{"vocab_size": 27811, "lr_head": 0.00231, "warmup_steps": 565, "schedule": "wsd", "max_seq_len": 1024, "train_tokens": 1211000000}
MLP neurons of a small language model. Each row is named by its layer, matrix (down: output weights) and neuron, and shows model dimensions 64-255. Each number is 128 + 24 x the weight over its row's rms, rounded and kept within 0 to 255. Numbers have three digits each. A neuron's up and down rows have the sign that makes its largest values positive.
A block is one neuron, or neurons of one layer that tend to fire together. After each block is what it responds to, as a language model described it from the Wikipedia text at the highest values.

L2.down249:134179131122144159128164133103114141106134107150104132144164145140131089136105129151137109167098139177090149131110103133124143145090125136156117134134150099124136135119133127159155161113142119106133159143161117074096110107152112121149171139142130140127127079117108133104129106124158120162137118132139120094166156114131129106102123130117125152103126124152144000135153113147119126125099163131098125103108157105102136132104163141160125114145131124110127125107087115093111126100147159152138148146160126148112114150123128185131091105150133100145150099146173070149135119142123098149
L2.down835:108158148117133104095144153153109113147173115126126090119091136140094133131110147138195124158142095111075106139130159139122161156129159168125149123095134136121150114123103157127122127115110179130184142134110175176126133145109144138128147160165130105119166159107139117132129142143155161132129137124109151107141125175109172135136136145133148104137150178106131047103139126117164116148121156103145130155095102119115155140137125122136180090141111123134127135138106143129135155164143123131148146137129117164117112153144126148115133137135164097125141103150147155095165148120147170137
L2.down1061:146108124121105107088124148121157100102117112103098088186135138083111108149118098163115102105160153076133132118135119077140144141114118133137113127139142140145140136179140082095110137143127183150119124149127134129146113121172114139096125152135122144113095132164161156142107158160153120140153135153152083118159134081167115169129147136118178139130127121124137059089146128106161160134159139135165137165124104112116131123150117171116156121142147145104142108163121102138118114145174141152157133130129159166143107161150129152140110132110129146150139135152108138150114158115148143135
L2.down1275:096117130106130101097137119130114102133127127141085128105144108170162133156137127128129078159129161098150146122125108128126116119090108139147104156115151165159114164142147118096130143116143145123128117156153123159120134103141113156130129143183124162093124132118146127140136142151134120134150129136121152138168117156152122108113130136147122142159130101123149000101146147153133145118183068112156100118151088090127110126177124149115143113083135161107093145111159075138101142133170149184111093145122146166151139103123135176164086103151157096138109116135116117152138129131136146148
Article-topic noun after "the". Generic nouns after "the" that refer back to the article's own subject, e.g. the film, the album, the company, the team.

L3.down781:174109156071110116130121136138147098085136130160130107097145124127140164148102163146116110151139110112118137131093120092166151102114151145163126155100182134140148109112132118116071139105086196140113143128092103137114175093119105138161156146137124094139155156127117134090126152136136155174148138093098176135153121156110119133106165127175177157172150110119163046127123130141180102111126083109163104117131156133147128107125148125127165121090183103167125132125156114106105131120132087154128091121141130135114112114168095117134105132107156128140113115174126137140131108125166123164
L3.down1704:135125121145153138102156144129130112108130135125113182110148129132116181139151149120150134137139142103151136098152142152139098128109141119135128138125166130101096138151130150120139108158135173153130114161131105142146179090123136139136120114146106126102148141107133118153122118137099133148126116125101154183152084162141127129138144140145123114112126134101127054122141139125161123137191099116105100140119100129154100164122116147093142132126120140150093135122136099130107129103145132155122138150122161140123114139102161146133124124115141176128067137110131125133119158148156133149
Article-topic head nouns after "the". Generic nouns after "the" that refer back to an article's subject, mostly music (album, band, group), also film, project, event, station.

L3.down125:160110120127101160127105116138118137109121131115095137111157098114110114117129146149151126152157153135102114129099124179134130120089124127132130121122094081166131126124155126124090136157154098131151134100158149116174119125128159128107108073160162085105107118135140126155136122122112146135122139060135168121124152172115147128162141131145196144120125140162111100128122106131127139151168125118129109119141107123127181114141121185096109124146114171166136056100122142135113137172096116139119154144132099130110146118121102102119201153110113113134100090146110106127149157076143138112
L3.down704:152130095167164130088135140119150128156096126136082151123112114079149107132126156090127138123096112103134128135094137089106124105125146105125127117142150148103125122109130075109175127127134111122144072100103136138133142141122147105144078089091156088158145104132108104082180111145113098089148088092135107115163115143143123141157143108110081124099122073113171141107140084090123151112109079182128086137156116128158139124126111121183086149144160124112117089118162115110111129137144094124137135117118124138114145111127143179114148141186111133088155129150120132075114127097184090144
Temporal duration after "after". Words right after "after", "during", or "for" that begin a time span or event, such as "After several years", "after a few months", "during the reign".

L5.down9:155133149140147167127126116132139159113126099106179092145070129168154135111166124142157199109105143109177081118151096094110123123149141121151126129127136135112086144112128123132137139108111134135132104121108107179115142126099146140130141112107100133077149135131129162112115130119124146148149129128158093151157136146136156129119118114110131141104152185131176130129097113107081143123125118140135148109147130123155134134074114118165121130178146145152133139133127151145153116140122144168140133151096135165108117114141105149174152133109141068159097099150126121135122133152109137099
L5.down356:120130162115095163152148120129112140104164142113168161096156116092109143153108096153156155132128154155123149145108144185127126149143083177152084138094150107124127155107093179154096091091136125122139158136141133095125123155102118118066113075120167150104098171147118111129102115097133113093148149101099107098118101131170123154156129108150133144119105153099098174105159115149131181098139166148151131108098122087130140141170103124100136105117177129116114138099154165092123164099164108129119103128138131090127158188081112147110150109145113115097162136094117142149089120133118150109
L5.down451:130151128111094135107153121099094105099122118106161120111128164143156107096104112141142103111122131171098122107191138101172121150103152135127084159135145123136099098155073115141099070137128121093153089120119161086108106144087125184155128150172172156101195123140160139106126167130104144122124108131123110130168077163127114142127148147133105140174151168129160039108170124198153165158149181157132117085142115129120137101154158110132146110144169117150135150117119147143141153107134099167154126149140141137098161152081134133170188139110104124124133134117170121133122148160132100143
L5.down1402:111103161118151106118126156154105114122124164131105147133093124107096134121112133087190149118102118161145154133144108127112084153177105151142145153133130088132116130107124102128106114111096140117143143136101116113107153079123165126100099065153143140134106138142090113114116147102115157107152117129140104162090138146149131104149146135134122121113183132111075104093163109144154130109105148131152100148106128117144087147123138119102147147159142104122129153104126165131127112151092148086146140095131075102143091122051146125127162119125094125094100126140106134136119145118111176092
L5.down1443:132129112173071154127181126071156139113172155122157149115108075147109131130151120112127125124154142115140121109154152131128124105082112146128129146064095146147107131106108093139121115141112101139123126121135185136146108133098135155129159143118130140140182116128175145135143124093107096110116122093121192154132129147122089134117133119119172114137147075146142068170171164136129124100110097109151130124138161074093099109151146146130128166135158118072085088120132161149110088125196120134135120151143151153172080133155141092123143127136093147114131156106151145153132155072079147163
L5.down1606:105142138147103151141099078137144118138105117078138136112143108135143093182164134118134135141158139121126142129155138090125119111150135177106096150114133138132132140083152136146078106094142120127127147144113113132137113155127094146129136137121110142140159145105116133077138119141146105184108139138058112119102134128127126144159091098171152148150106128089139091083135141119160137109137191132138141100127146173113113135164081090145185076124150124138123153129118175118155125116119135106125153164108106169124133142141136146150142130103121114103155120140141149133142113128114148097
L5.down2021:161126131155116120129142117126102113127119114137096130132116130143154107081117115106137153103116130145174101132100118138113151138097179126147124125148132127140091085122121135132155130161166112174133095136146133112137114124129129115175111088186160126147107134152115146095166167112112102116155148088097121160120126083087138112123108062116112177173131104131143076137095095074123133161110133122124156095135110108125127102156125118131099129142103142122115145114119143158115150122140164113137146118079097134161130116137119121154128125109151146106118146158152112117150153155152096153
L5.down2710:137089124125101122150142104130116125162112140161122127126115116143115115135111063131124150113129100139135090093138155131129134139117120127151176144133115060123117150159100118127151082120112116120150133117129149099110070162128163128154090133155154150103126116147145132127157166117139133155141093109127118141102115119153118092122111158116138125138140137117117000137125107129139113170144163131131158140123134135137129104111149123145142129114154147153121121118155136109111177152117170092112144127121139140143139156092106114121255133134101125099108132105141143110116122119147093106
Career-verb complement slots. Prepositions or words right after career or activity verbs in biographies, just before the organisations, venues or durations involved, such as "worked for", "appeared at international festivals", "roles on", "served … for 12 years".

L5.down78:120121091112125151147207127108116169137154167111116108130116053109146116107137155122145154097092135097129136122102147138198152123133133134138143108126110143127112149114084076144134127129106111091163147175095102104145132099135178122145119151099140162156116137103137124143112148128117085150121093127154164140152102084126120147097155137144108095140125096122159171115138138122138095137102127116097073066147134087123126144102090124154124121127184160152109162085152144177119179131129118106119145102138160125152118097168114150084111095130160122107143151127146125129132123137159127102
L5.down267:118161149134126172153127130071149121146103122158124114117117131101103134127135157130152117118161103116129124123119139145123141148113091174125150123128113105120166154148114122111135184090098128086137156181140115144149100148097119129132093093128124128141132148126137147117152090095129104163091132115107113122108111144069101119112147139112146106121135153130114043157141172128095095173114118128100125107122123111136099145122153170115144116100139086145098097110124134099106115182153138096121144104128121084124140139137131154126133096089112109087151072136128144180152119101101112134
L5.down999:140134132132122108116094067111117146146120126147101096091125106134181099113140120156145104143129137134101104110108097152154123133120147105155123156158130125127077146160148130088120175119120127151105097092145133131084128133135103125127143144121140120116146125133093086126129145133164109144135144144154113101109128116123161163167119146174138131106126125158126003190197121153138146122147128082131112152133190168064069114161160141166176147130128132144099132112149138109148137145135090118113129174145125146148141139116090101161075165141161086131075122144108145109127116122137104150
L5.down1618:097152149110133057141128077115162151119096094123129144157159142125060129155133140123134130150132133104135124099097156103162075103118159118140147113115152155111165098123120111089134141086093112109157126138109152122112125136142079133151125141116090115144106129141155154127094107143107141173109137141141117181148155154154097109134123158127169118149170156075113037107141112112112147166097121104192140140130115165088140104138082141150129096181132118141151093131145099105133125113123123096168117143110143120142109180110140133104111082111135148121109123130161138109160151102122126115
L5.down1673:095119129117112102125166199113127132109147144080116132127133104134101141136158128132116132129112170103165134168156133162120152129093121126142113166129177137112140164119166108113082111126116138156146116151123097143132169158119158144114105151120088102169112176113123151161152126109085163168139113091165155131129102118104117135116156101140100127119120101076173116075154112136126133142163089131103101126128079145137157141120120118102141136105112158169083183157106102125093130111147141165109105144126162154117151154098163162132066144147094133133128125149095129141167141156149109188
L5.down1751:159131146099091123153087112069099119102138106161100098104161122150122156114151091142168133166164129130101120100095121054131099079089116122121129190103104092131128099136127108120158104107116169089114169131103136124144171170118138156093135152131065124120133146095111107117098111125128144101125139055055082119127114117095158112121124135133176197139133119156162170094138140114132128154114144132128132132130126148155127128141105074136103102113148105139097150126099113114144114131108130128116144130166180110121156144165143128141116127142153119153108140166147128131121141136109118151
L5.down2120:134114154116086115140160157124179147132155127141128139142152133113208146168124166131135162130122175165160141131115147181157173112104129105079117122079166123121098124144148124127107130089099158117174133145155095131134108134095168135081123137164076116101147125128122153130097129122114134142133135114092142135115123088092111128132121111081126140112126166160108049106083164177125160118088118128121132120098172102162164105123096144133128156125171124137092142123130113123093131118119086129140096139122161127125184144141169110176125126097104133130139174178133144106115143149156129138
L5.down2997:154106114095173089124090120139135125126146170128097140137136130112147117116126140132146125119172188191130110109140146136141123115145115069092157133142170143132135109104145116146135098120111210124108172152136132153144122117117135143110098109108143151135086135101132166125125147127117146144097123137097155069125145181125119160152115167106134126094083121158159116128109112095127136120126138090098137135126102162140076146131138146150138124103104160106163161106124132114111092113122125139140110131149152123134123167078138093139148132159143166138129149153101155104169137115100116104
Building and place heads. Final head noun or last word-piece of a topic's name, mostly buildings and places (House, Temple, ranch, Cemetery), often before was or is.

L2.down649:146108185146136092145120116141121098152097127125129139117142146155195153101128116072133099171100129091133104120134129179110073117110135181110088153132142116182105097127089129115124132126147148127161088129103125155107123152142147138098130106143130131130156119101110185172109122087135115103127152138136121135122153106107136127142148131128142120136138163143135097091097092155102131118141112120116156149134132152177147146110126108122171143111108148153127141105158125123116101119162111115132136186139145117122134182131115161127152096099114163143133154126146149130147106109116111153
L2.down2902:111159120122135133134108094116140137106142137137125146099111122149138118116096116105087106133108142135139162112102134117104106120067121120169100149160102139116115084130122118141120135137131170109142107140127135141098092141095145191120147090092105099114111149144140142118121149167093087156185117134095100122169130134169111115122115156107108166118123122138125037101131135150109142144132126139139116133085115148147104124134121100154124143143098144121169150094106174106079168122110123176144114118119145132122117139130151151116135146157102125121047154114138116138131127181094103122
L2.down2991:171088099172169097134146173124148131111152112101127117114129133093183103119116114110117121104118108112112154103149145117141141094180141157109121160135153138121126172134119122156155116152113116125150132140121147148091157139101106145128100129117107127144169133102159104118160114128142125106129154108130092106154169122132093122158083119136105123140140121101106085147113126125100106170122112133105139102151145144088128091164121108139161139111147126150079156121139105123131117134108101146093145151136131126120094130141145133115147134129116106134080096105124130131118113108115106124
L2.down3040:136132110139153180148110118112122127120152114126161135080161149145122125149143129096151116167109105122121149106130115136117121113106106111101112136103153133135106109130107137096105114145126149121140119168176103126115106142127103138115164080140131139135127130113087140133123123145128127079134153131131135138158081108118142143119114148077138141142128125144181152116146129128125102090107124079139102106160183109116124140145125167120159150107151137115139140078141147149112149113150144127122080094085134155148107119165104120129112102162157133078103168120138160095099120115153096135
Quantifiers and subject auxiliaries. Mainly "number of" in "a number of", plus sentence-starting He and auxiliaries has/have after a subject in biographies and band histories, with scattered mid-word fragments.